{"n_layer": 12, "d_model": 448, "n_head": 7, "n_kv_head": 1, "head_dim": 64, "d_mlp": 1216, "vocab_size": 2048, "activation": "swiglu", "norm": "rmsnorm", "norm_place": "pre", "norm_eps": 1e-06, "positions": "rope", "rope_base": 10000.0, "rope_fraction": 1.0, "qk_norm": false, "attn_scale": 0.125, "bias": "none", "tie_embeddings": false, "parallel_block": false, "init": "normal", "init_std_qkv": 0.0142, "init_std_o": 0.0, "init_std_up": 0.0142, "init_std_down": 0.0, "optimizer": "muon_variant", "lr": 0.00701, "beta1": 0.9, "weight_decay": 0.025, "lr_head": 0.00618, "grad_clip": 1.0, "warmup_steps": 200, "schedule": "wsd", "decay_fraction": 0.803, "decay_shape": "linear", "final_lr_fraction": 0.1, "batch_tokens": [65536, 131072], "seq_len": 1024, "doc_mask": true, "train_tokens": 602200000, "steps": 6525, "dataset": "wikipedia_en"}
MLP neurons of a small language model. Each row is named by its layer, matrix (gate and up: input weights) and neuron, and shows model dimensions 224-287. Each number is 200 + 30 x the weight over its row's rms, rounded and kept within 0 to 999. A neuron's up and down rows have the sign that makes its largest values positive.
After each neuron's rows, "fires in" lists the words (lower case) most often at its 100 highest values on Wikipedia text that the model never trained on.

L2.gate285,212,180,261,233,203,249,252,207,188,193,202,218,169,209,208,207,163,205,209,199,171,184,237,202,181,225,211,203,193,191,194,195,227,197,214,191,194,147,226,221,224,336,237,182,203,185,205,174,232,228,130,217,203,253,144,175,130,152,184,173,206,225,172,183
L2.up285,166,171,223,198,235,195,207,165,183,219,186,186,221,229,155,200,203,226,272,219,157,212,252,187,153,210,173,193,213,205,194,201,189,199,220,223,179,149,220,198,157,255,221,179,202,213,213,180,192,207,145,252,240,217,165,185,109,186,155,153,180,182,175,183
fires in: "new", "church", "business", "0", "project"

L2.gate741,218,150,184,270,174,175,197,192,227,196,176,149,271,251,260,218,195,180,157,233,161,173,205,204,156,190,191,157,176,179,198,243,185,213,200,159,180,197,227,170,200,192,241,193,195,231,238,223,217,163,202,189,211,231,195,248,169,194,240,172,235,174,190,221
L2.up741,193,161,168,251,207,204,191,145,234,240,178,151,196,210,271,204,199,169,268,197,180,176,225,230,206,208,229,232,195,217,135,161,170,211,196,215,138,200,199,223,202,200,174,185,219,192,202,213,239,187,212,208,226,229,196,214,155,226,191,168,159,209,217,178
fires in: "member", "assembly", "embassy", "members", "present", "cambridge"

L5.gate757,163,224,179,187,156,208,231,215,215,207,195,205,184,202,229,142,181,202,205,177,149,215,178,197,166,166,219,202,204,204,225,175,222,151,173,176,169,199,209,161,226,215,211,219,268,172,199,220,195,198,207,203,187,184,203,148,189,202,268,179,187,177,187,200
L5.up757,176,186,184,182,236,186,180,223,189,240,261,205,205,144,196,152,132,222,184,196,252,223,195,238,192,220,217,185,217,221,213,238,173,170,183,231,174,185,206,215,198,213,181,256,277,141,215,143,186,226,209,254,198,183,175,201,167,185,235,226,139,172,167,223
fires in: "that", "said", "stated", "wrote", "says"

L2.gate688,226,191,153,153,140,182,213,163,205,199,225,181,219,183,221,210,228,170,149,200,218,204,237,159,151,205,184,178,218,221,207,200,161,212,168,214,219,233,287,192,200,192,198,125,216,231,155,199,255,174,159,241,199,212,213,205,208,139,200,217,175,184,182,174
L2.up688,227,185,175,186,159,188,201,181,172,184,231,184,193,149,231,217,211,190,158,208,236,174,190,177,178,204,206,173,204,219,197,200,231,230,150,227,195,242,279,196,169,213,207,97,215,211,179,225,230,166,168,273,214,224,227,186,194,136,221,207,161,177,179,155
fires in: "war", "season", "year", "weeks", "month", "months"

L2.gate673,214,171,181,188,213,189,201,237,204,177,200,197,155,197,248,210,180,168,197,165,237,217,206,211,199,246,209,217,233,259,155,217,257,219,156,207,213,212,209,113,193,212,228,205,219,156,200,212,182,192,201,172,183,240,206,188,205,210,251,204,183,191,228,266
L2.up673,133,228,196,196,234,218,202,176,193,247,180,206,183,233,189,217,212,192,193,204,160,127,226,191,136,163,216,229,203,254,220,140,173,244,214,191,187,195,220,192,195,223,197,233,235,198,211,210,197,177,171,197,182,222,206,208,141,169,217,172,242,162,144,190
fires in: "such", "including", "like", "included", "include", "includes"

L5.gate164,182,181,205,192,159,190,252,235,193,202,208,199,187,221,196,233,215,229,208,197,244,192,256,184,257,176,138,203,289,214,171,154,175,163,203,237,202,164,199,226,230,216,177,197,224,193,175,190,231,274,234,185,140,216,117,187,195,183,251,177,145,238,219,191
L5.up164,185,239,239,205,201,153,179,186,176,224,166,209,205,186,95,221,223,238,202,172,223,195,221,170,191,168,166,193,181,237,168,259,185,185,199,179,198,181,183,191,218,195,244,266,196,211,211,233,223,228,205,199,194,173,184,241,210,216,246,246,172,239,184,163
fires in: "a", "ubs"

L5.gate362,185,216,237,208,294,204,179,218,168,215,220,176,184,218,283,258,193,231,229,230,137,212,136,212,220,141,192,157,194,203,203,176,231,217,230,195,193,188,228,224,219,185,226,181,157,197,193,173,161,207,177,227,167,170,176,177,206,191,240,199,242,231,245,231
L5.up362,207,232,176,237,203,176,264,196,199,216,198,206,208,202,229,205,249,199,193,155,236,166,145,191,214,204,182,212,232,197,188,169,215,213,217,186,225,243,199,215,241,198,214,153,132,275,173,245,154,174,180,187,161,185,184,186,213,246,189,185,227,180,219,228
fires in: "during", "from", "for", "by", "upon"

L3.gate31,191,180,207,200,197,187,170,216,245,191,175,210,193,203,201,222,257,224,211,187,213,176,199,235,177,220,166,192,127,205,190,205,202,247,196,199,248,177,274,212,181,203,159,239,191,136,241,229,200,163,171,205,284,192,168,204,212,142,227,200,221,206,151,149
L3.up31,163,283,121,190,221,176,195,178,228,224,213,255,191,193,180,200,174,180,192,239,251,184,169,246,177,264,202,224,164,177,199,197,194,255,181,149,217,213,231,185,211,194,179,179,220,182,215,179,177,191,232,210,261,173,150,210,220,177,237,247,222,187,203,162
fires in: "years", "days", "seasons", "weeks", "year", "months"

L2.gate1136,197,188,158,225,153,184,218,229,194,168,209,166,196,185,162,192,182,190,225,198,235,224,142,209,206,181,205,231,213,226,156,209,232,218,206,192,214,197,169,263,171,159,161,176,210,219,153,199,227,160,201,186,192,208,204,176,222,217,185,213,179,212,188,181
L2.up1136,232,181,180,153,194,188,216,227,169,205,201,201,188,195,170,200,176,167,179,172,205,187,145,241,219,181,122,209,224,207,225,196,161,209,211,171,192,237,217,282,172,183,163,137,227,170,173,146,213,165,155,216,188,217,182,183,189,179,183,193,183,170,183,200
fires in: "name", "history", "short", "then", "title"

L6.gate293,226,195,197,217,232,222,268,180,282,218,163,237,200,196,198,215,197,215,165,184,114,236,240,185,219,240,149,194,155,163,190,194,180,166,238,231,124,211,217,230,183,207,211,153,216,157,239,180,199,259,198,221,221,180,199,141,236,172,199,178,152,191,189,242
L6.up293,233,186,198,210,261,201,232,183,218,180,188,265,197,205,170,154,200,193,134,217,180,212,244,200,164,156,206,239,186,208,131,213,186,199,209,218,189,174,214,215,204,148,241,240,187,240,210,232,208,182,183,182,208,179,189,161,251,189,198,220,213,227,221,228
fires in: "film", "movie", "musical"

L5.gate724,174,204,245,179,197,259,247,199,198,284,167,150,187,238,145,184,185,191,197,220,173,261,194,213,236,186,181,187,193,218,232,178,215,166,281,196,228,175,180,267,158,192,195,246,216,191,242,194,253,200,208,202,153,190,199,215,234,252,176,191,217,148,238,149
L5.up724,248,257,257,210,131,195,204,192,247,178,173,140,184,205,248,220,188,211,198,178,185,205,174,183,261,223,206,243,230,142,137,165,179,242,220,219,181,193,244,191,214,205,175,149,171,188,252,162,141,220,205,167,232,203,217,198,238,247,226,148,221,169,196,161
fires in: "within", "during", "in", "at", "since", "by"

L6.gate572,180,165,174,206,165,171,166,130,198,182,193,226,174,223,219,201,227,185,194,198,225,228,165,199,205,188,120,250,240,230,183,236,215,157,177,213,186,135,262,245,199,238,175,249,157,266,148,200,239,132,214,237,165,175,182,297,226,170,207,205,211,222,193,152
L6.up572,231,222,163,229,192,205,220,225,199,204,214,228,166,194,169,215,209,206,246,201,216,241,226,170,140,203,240,241,215,210,137,157,195,220,196,190,225,260,165,199,204,155,210,152,195,175,234,224,210,208,211,155,169,223,216,177,158,199,135,219,164,239,157,192
fires in: "a", "any", "everybody", "only", "no"

L5.gate1091,159,190,195,212,209,230,194,213,158,206,218,247,198,230,187,233,240,216,207,174,213,217,141,222,153,237,140,190,176,225,160,203,177,211,152,222,196,182,200,207,107,160,200,219,182,211,254,229,170,209,164,222,249,242,221,189,215,193,223,208,171,212,203,165
L5.up1091,191,272,181,195,124,224,196,195,192,214,151,232,185,222,192,197,174,212,218,207,151,213,204,160,181,211,185,157,174,180,227,181,209,209,258,198,268,162,270,142,212,228,207,252,182,202,183,203,201,233,209,204,210,193,255,199,220,266,196,200,157,208,212,190
fires in: "main", "only", "later", "most", "first", "latter"

L2.gate269,227,224,198,167,183,151,220,195,231,215,161,205,223,219,211,191,153,199,209,204,149,205,189,208,252,192,221,249,178,223,215,150,158,243,197,277,164,230,171,233,206,230,196,218,142,226,212,254,226,202,242,175,134,145,167,245,194,210,197,152,186,211,205,176
L2.up269,192,243,227,175,210,178,202,180,230,222,127,214,257,197,201,216,187,207,229,190,177,216,207,219,225,179,223,228,214,227,213,164,170,234,188,258,166,255,179,207,186,192,173,199,178,198,177,250,244,199,241,151,139,183,154,218,203,211,199,140,202,190,201,166
fires in: "game", "games", "florida", "score", "film"

L2.gate233,225,182,222,200,152,214,250,170,186,239,225,184,196,205,191,224,184,223,184,245,248,199,230,186,138,208,216,195,215,245,214,217,227,202,230,147,174,202,282,200,150,169,195,245,162,212,207,209,179,203,216,197,221,189,219,227,170,213,196,163,201,210,213,177
L2.up233,192,157,205,219,177,200,245,204,180,198,273,170,240,177,176,197,197,250,193,175,254,190,198,201,160,206,212,188,192,205,212,219,230,188,226,196,134,197,250,224,171,170,172,228,171,204,209,226,173,219,211,204,234,177,227,223,197,201,199,134,190,228,198,188
fires in: "born", "located", "the", "is", "played", "killed"

L8.gate1211,172,165,195,203,227,214,210,188,179,211,148,187,161,171,247,214,194,149,231,213,165,193,180,212,178,227,221,172,189,218,221,213,265,188,227,208,207,252,185,192,162,172,244,165,199,207,225,202,200,218,209,261,207,179,180,187,224,182,290,208,210,189,261,191
L8.up1211,259,250,194,192,218,230,201,179,195,183,190,188,165,219,228,197,200,215,202,200,225,218,234,222,165,204,222,171,191,179,232,250,213,241,120,177,212,198,232,213,226,191,193,217,228,190,195,170,211,237,216,206,195,166,222,167,253,249,263,189,243,155,165,225
fires in: "at", "by", "with", "from"

L2.gate939,186,182,189,225,234,167,204,152,241,230,185,205,241,236,131,194,174,254,226,176,199,201,225,203,210,231,198,148,203,178,200,246,124,195,220,211,185,160,158,222,161,169,150,233,184,218,192,267,188,184,216,145,241,192,229,230,227,187,235,162,174,248,235,215
L2.up939,164,182,215,204,217,184,225,171,166,232,184,184,200,198,192,114,204,210,187,199,156,187,167,188,215,260,225,164,193,186,200,252,158,221,131,210,146,200,216,175,176,211,185,212,230,172,192,175,186,257,216,147,268,206,167,209,190,207,207,183,166,164,152,145
fires in: "born", "against", "killed", "spain", "defeat"